config = dict(
    d_model=384,
    n_head=12,
    norm_eps=1e-05,
    init_std_o=0.00479,
    init_mimetic=0.5,
    optimizer='adam_variant',
    beta2=0.99,
    weight_decay=0.11,
    lr_head=0.00421,
    warmup_steps=352,
    final_lr_fraction=0.02,
    batch_tokens=32768,
)
MLP neurons of a small language model. Each row is named by its layer, matrix (up: input weights) and neuron, and shows model dimensions 80-207. Each number is 500 + 40 x the weight over its row's rms, rounded and kept within 0 to 999. Numbers have three digits each.
After each neuron's rows, "fires on" lists the tokens most often at its 100 highest values on Wikipedia text that the model never trained on.

L7.up1007:421464433424504534523608553508474435588499523482457491448474477558431479478491593492501523448478482517541455483528523437469478485481524485512489552473497478473505491522504499487488531510552518471556533486537508544486472483564462552528474440496466455516461551561546515521509482507571487497506453499469546543515495487490528485540516439522366520440404496534559508480458503508518457548477
fires on: " |\n"

L5.up398:453504536489482481505505377519522535552500482539541511539470571505421546523463456476412492471521435540492580566554508495489543477450485545486564428519569506485462472502510474480377520544504535504513548473516525552565514460515469510459541502526453438516526533497463527507473497464481490502505517520463512441482562561493486494484595505470444511566488469527551492480529490515426576560587
fires on: " to", " or", "ail", " and", " may", " h"

L6.up984:529533519503508537556431501554448520509488532478512519478532470506433505504461482445505544511456586587447548530513504512462533574557526559526510482512503570515480531508456552517508474535517454570535521505514498524530488479516513543496474567493545511481609471516479493494485429453552469484513469511411483510506428478508454446442453420491472531529448527432479532456489395478497494462520
fires on: " of", "-"

L8.up388:422432528442487541568449452528529503482559455504507455530534462565465542469468490501515537491598547493568566545462568491536531560414548545533520500528531508468523577562515548549554570562559471539477510489526497526464487502537449483427441415530427542457513471475550537487560501450527492505508486474448506537556472444551512552489534457495463577491522507470587547482463495450495498524472
fires on: "ian", "u", "an", "ai", "am", "ong"

L5.up1067:551444437579421583478467580466508495522476495488436449554499470516570503482473497514577512484531545540533562509472499553480533500479512560506418445436507418531490434574456502563534459517501517558512491532501490561500482513462413427509522519455497455460520499516443598517470432495625538469542504574453489505476457512482435516498455498513532426529540530481517506521491494511480508500473
fires on: ".", " D", " M", " Do"

L8.up336:571535434420497484451487433437571479458569526438489427510490453536526621528531463468444579531498463490512480471492452503508489454490514542494540414503478567538530491557494500521479451534492559498511533486484478448525569512564448513479443518470498518523507523527473515482472571498494462497630543447433544440486442506502496539458532499541492534520589519425499524498481532498445466466461
fires on: " a", " in", " by", " as", " the", " l"

L5.up1007:495556458508473546480460477506443510513519511445500436473498454436483490515465490489411519492492456420578556523571526512529449375502512530465539503568428484505532421459440534485549480576507524490519500479464471520510529506488471542529462464451442519508489477491546515509527542412571547546527558560541511423524502491552472543487493532492521506584508549496506522575472557527473486430459
fires on: " or", " o", " dem", " var", " w", " br"

L8.up446:498505503535492484459510489515479466502485503551478497557573573534443556448533535404505508484466463479529526470530495518444477511575575431521462463494455493512526535497485513476566523478608491503505546475454474528391472525567505444430498454492507409514515507492521459542466451495479584441493506495481523504488547556467482540519558498588491496463479531531562453431503491489531541545487
fires on: " ", " and", ".", ",", "%", " of"

L6.up1028:508487485454502529500531467539489553550444509574509454481488538549528486514480502467524442504512525551474526554499539530582520448483450463511426495442440546486526471475434491507572494496487551532503515510521486496475490511471571522546513534489557545547474491595457436488513500462526523508558452444437494584566422508497526464522475473500527527469485465517456435469488457556550491537525
fires on: ",", " of", " from"

L5.up605:494468546541443503488485582456576546484520509555504457596561496475601516547508483457498422469506456349508532460562477584492462441489517457469508517462453454491532507534474563524514527516533533532469496433415410486483503458486517456560511506453429502495552544497408452471502514407501541517457494463523550481546484543593471483489485485523526505547587459462450532500481521541539485491385
fires on: " |", "e", " Mar", " Jean", " November"

L6.up1010:485552461523509498500554504527448516560494500472547518550467574531468542530482506463512564493540464529469457518531592544551462494582572469550519466403473486495497540488489525563505489556479484524485487460515496521494526441565478543450513588538496499477509538487466475531447457452454513513499442520524503508559536528443574487495477478530476515502470478563533494466533514464522495443476
fires on: ",", " of", ".", ":", " when"

L6.up596:527468480455504528490521520442432420540515498451462555512470471491477447457503580483455549477526525514521547494511499519484493447486535476511534508501493465519515472467535495446482540472535473534531527505536523548452438469519520543511513451458433482489485522548460483553466577460612496543511460428466575530542448446526455509515525438519449534475396546492494401492478583526528501491478
fires on: " |\n", " −", " not"

L6.up1425:455497479461547518506446552499502556444471509519482548482511401556369506522455480516450532504510570479482466403473615475499475476443528493537475475498476501516565549490526492569497473506524504486484524469504499487531482519521425497509477482531421505424459513498592478540478466549479459469412480426487451502572438488507509519537504519477428504486494512498463505456488485445535422464485
fires on: "ive", "es", "ical", "iving", "O"

L6.up391:510558492535503559464540456488520540544484485498510522582508529470499454556516543465410470482533404475508446520525524516480577410454503489483554473539486551519481505504504454525541527564550568463493576506535507567499498404461507488508608539501495473466468533496567509528486445462450515406554538599486567482515556504509548533533564505487498460413449517465567458520514526522503519474530
fires on: " and", "–", "9", " or"

L8.up1529:477498476445492535522488523555533454546481484482488445554494533546578504468455504477495464452484498519455427429585488495524470563472502467520562506462451533512497509553515525560565563416499535528511525464487484538469476478487563418493519471498512494471465482534473456524546498439503464454497471533459522604507432477526521507531528490439464484402481479510449407443495443495520453597441
fires on: " to", " of", "ed", "ly", "red", "er"

L5.up1528:477461518457539536493476526508478491504500506517485416526495448543458516451505451496432619559467513484494501498471477501516471506474495506456575517497493546488629448544510531524477486557545443534574525512459523539501547484521459500467489560576468547674490500472521520528442551499500457509512543519461495469487447516465477467519546494472487528517584509537461562502506497479466484412525
fires on: " a", " is", " an", " when", " in", " for"

L6.up177:509628491535512483505530484551543473475537511555549474601507505466454501452482563451517497485514474451511539564527499489481373475477518450529500498492493495492482522508526483527543547541462523482461514531516467526489564492561458533507529457472533496484449522512504549484513442431568481493519474520487499530516540493466503543495494509421461440430468522501528437522471488488444461551437
fires on: "ing", "are", " She", "le", "ile", " Star"

L8.up379:451449432460422505510579515483459513554485495466483566511455476554478394520505497459457517508536536534521481562554492473486532514441570540509484526464499502480560466518492470494453541527577491441513508585518502528484515524511535605504510420490420492475458513532492556490520517462569494479532535507536527513510444481538568481520526397511364533417409566531487508503495525572510537506491
fires on: " |\n", " |", ".", "'s"

L6.up1178:428553531495412516505490520597470525487487499641584532662552550464576496507450501483531465495416492554407500521517451564582429498429439430453549495487494544487524538457443503550562456528480502488544535469442474452502475461475559496546504572561537561531562467517508457504514437517473496495575492496492455525527564557507531446571393467540439485475571474453476464461519480493571491479521
fires on: "–", ",", " of"

L5.up313:533442482531492545534523463463580453479491449515488454489519546532532528404497504503544537443551511513451491496465507468423517571506535532532403442473512488509541515599495473534541502535527517501536499538523522602516472489493437439480510536472480523516462486522490535493503446504572523399520490524445548478467475541533460572463504482480524487536603470491549504522477506480569508500524
fires on: ".", "al", "'", "ian", "n"

L5.up1240:523530506488462514504521508507506520516531449476499502372540507422504528497463522497434502472502489449552440494525538450537493455489508526483508529567425469520474461501460491516523467590523524473559536458491512576534509526473462552551510503464456471492488500485532445532496515418497528515486525564515520437562518462517447523479511462498472461548424524477532523525468534487456536363460
fires on: " and", " or", " o", " var", " f", " br"

L7.up472:542534507494530529504476461504516491539482470554536544551415540477491493532527531461482452500517490500482531513506525554517493501547521486508530516439500477478500429519594418507527557483482473496458494500514525537474491424464509482459547529507543469504500555485512509506505455511537464539538462534413508524574506527458504426535531524509515486473405481539596440480520538439554517519570
fires on: ".", "ens", ":", " minutes", "ances", " ann"

L8.up105:522487466505479497449567500497519550605438518511459488465557466529476524394497505482505433501426526482483441493498536532447484566505549493526475464501360451501477523507537425485517477486514471520513507457494458509490522440505438502551527454445434525522515539479481511498461474462497500483466409545520522508550558493556485416522423404501507500510489555489502516538477576511512491498496
fires on: "es", "ia", "is", "us", " C", "os"

L6.up494:512526501476511530559509567581495560565478569539444514570521483477555503493468497473524511473518511532490527547514526587539489574501470498472516447482447489460507447538442591530516494502529489592458536526454479525512471436490503534487519525526490454476640548494499469508439495534501476530472440477484483477613471536542421426552412495470512536495515494510449495512498455450499537467474
fires on: " of", "2", "3", "S", "T"

L8.up133:528553413493518509470637429487475552553489506490499451460572466496527459457484489507490452491447501494501437544419529492445485456480545440486546499455443447442463468470491514429571468519459429567489469504499495435486451467546490538592573485532468506581487532556473469491480557472512589506469449470518530511524553480511523485496549400567481420485436532442513492527479452521519503481494
fires on: "ia", "is", "a", "ay", "iana"

L7.up346:431486463528512517490483533461462484525454488501514512573492530531497526477521560454508515495486433493467544475542485513505470477520497434515484517555493386523536588526476542478540514487559497481516529522511527496468467574505450477475495544481491519559439488495460482509467554498529505448624507426495609538478589479493471461509545505551460484519524527526473480466478475479468497538489
fires on: " L", "%", " l", " ", " m", " the"

L5.up1461:522507512469536526510498458512455467477517451469458490515504479496406503489440509478474413424467523424555549475523571551516512537430545547487592484503508457502532479460493539575511512526512550493419458439435519460541486452502518525513483479546490545530503463455548512463518466496554514458596433490468491492495448523501539586520467503489444519493489512505521515518498517492456454501531
fires on: ":", " I", "u", "ai", " Se", "ash"

L7.up822:527532423491475518442481522463590467496521467522472500535439527465511465536490540472523518422486532489496472488516565472510516508445486517541424427444486431477559510617553554488565523499537543470465534496481467526476427432461506581411567626525493485488511506493456565513457473477497456501449459529499509487505470547597481548496471491482501481509510513533462484478499459483508554458516
fires on: ",", "0", " which", " dem"

L6.up629:493502495487463471463507506466540489483511521472490511541439525500495542491534546406472562501485537419515512512527499529515428520498508498492529456507535461538639551585481484491486482496542569536535500524423503569411553485559463490488529526496502525495478537512377480503462512497487534456501458507509483505545526520521471478526495474434554463559587523489507433458538439504470545526462
fires on: " in", " and", ",", ";", " to"

L6.up270:571536408544440523536560526551489516563458455488436516522540494515474453482485513467491462434481549472513530513483468539501558517536494521488444470399470491496484507509536485535496465533556411487527518558471399513447491518487423483458506497478497472451574499587442487514454451428518544525506488585401419452501377490504481451508436492452502485560501499448500532440488500518512520462478
fires on: "-", " ", " le"

L5.up375:519515465436508470498501474502465527464462511509471487526495482562429428469501472498436488489489595552474575571484535497496544526577518483528434475483532460517491466570565450477493521453518468422550521499474405456472537502521484455547503538497473504470507528631521582511438429507471445488474483499467505454525406499522590554535523503497451447503518429522506551521496465479501503478447
fires on: ")", "-", ";", "asons", ");", "oon"

L5.up1320:484410412471454533489530577442561433522501491459487469509508469590571505444513459487514505494509551536508460474456519495447527575537531506503490452428479502483560510552534463496542503479523546522583508520496491519518486506511413436413505512468520484506520511498444493531469478510496488437530429530459528546536470493466454502445468466533515481522601517499571513448484486433534515462531
fires on: ".", " an", " m", " str", " ra"

L5.up28:470536553509513520524454558458525463563474510535499507595473548506385488535506488476463464475473560484527500517488504498493519507463517525486423461485498499529562460521542466508485476502513466497527534525540435478480516437521491583521521499530389606491535504488486443548504518483460464532531478514515495429485583550507497384500484461526488469537528436497519485480506444546495509434524
fires on: "ons", "ors", "itions", "ings", "ements", "ained"

L7.up726:468480430511504489475474564519494504502533458531477542457540536556417502479454479503416509469463426498526512496431594478478547520498606481510514436536444502515478472591529477538469445547576538550478527454427520463557523528509415436494476467529479515498520519544527562485503503512474482519504471453536496470535512537508525474518463514579509495546475539473560525520497561505484485510532
fires on: "s", "'s", "es", "ive", "ing"

L6.up653:543564492434463509500561576494488523563458494526539502496488469496524464538486489475449485505462539522451569515525486486498504567491506534510511458472463488499547456590545512499469447533564508484589542522424429556466477479504506552534553489503502500502510494490556528550521483492500490448463467511520463450518466497479565465557482541451434427482489480520529527452506437503467514473502
fires on: "-", ")", "),", ");"

L8.up97:434526509465404507489475509516525525523506457435538437526498469573533488480499562501497568500503476474494518510475530526502537475423510450481592385514549510519538467529448576475481421529499558429501592453485517508513485430584535554467520439574496453464504536453508519517516484448491472476495516615509546523539529583477583584484512504470499496553517456545526523437510524513512498551524
fires on: " to", " and", ",", "'t", " we", "t"

L5.up907:529429465535453587506540547471521458519497490527477419530543552557531471414485510483576446447516517531520480474465475540432443546529505523504459452475430498496595459573475434538527489511512554550518500507472467546493488534522485465538555518419497498544509499539430519515497427457527493417540471540462529508504443516513445515512489488499511488518655464443515489517483497472536490438506
fires on: "."

L6.up345:461498514477499500462496455488589464544570500411480460578502507526470522447479527481582503466477512393504517434456406566527541501488488463474453494500424532501497506544504566496487502497526483510513523480489491537439470515533535562468536514517467545541509520499458499495485492486501548425450540575441492489524532497577436478516434468515486515487565594432513480470508485555400533475405
fires on: ",", "1", "0", " to", "ed"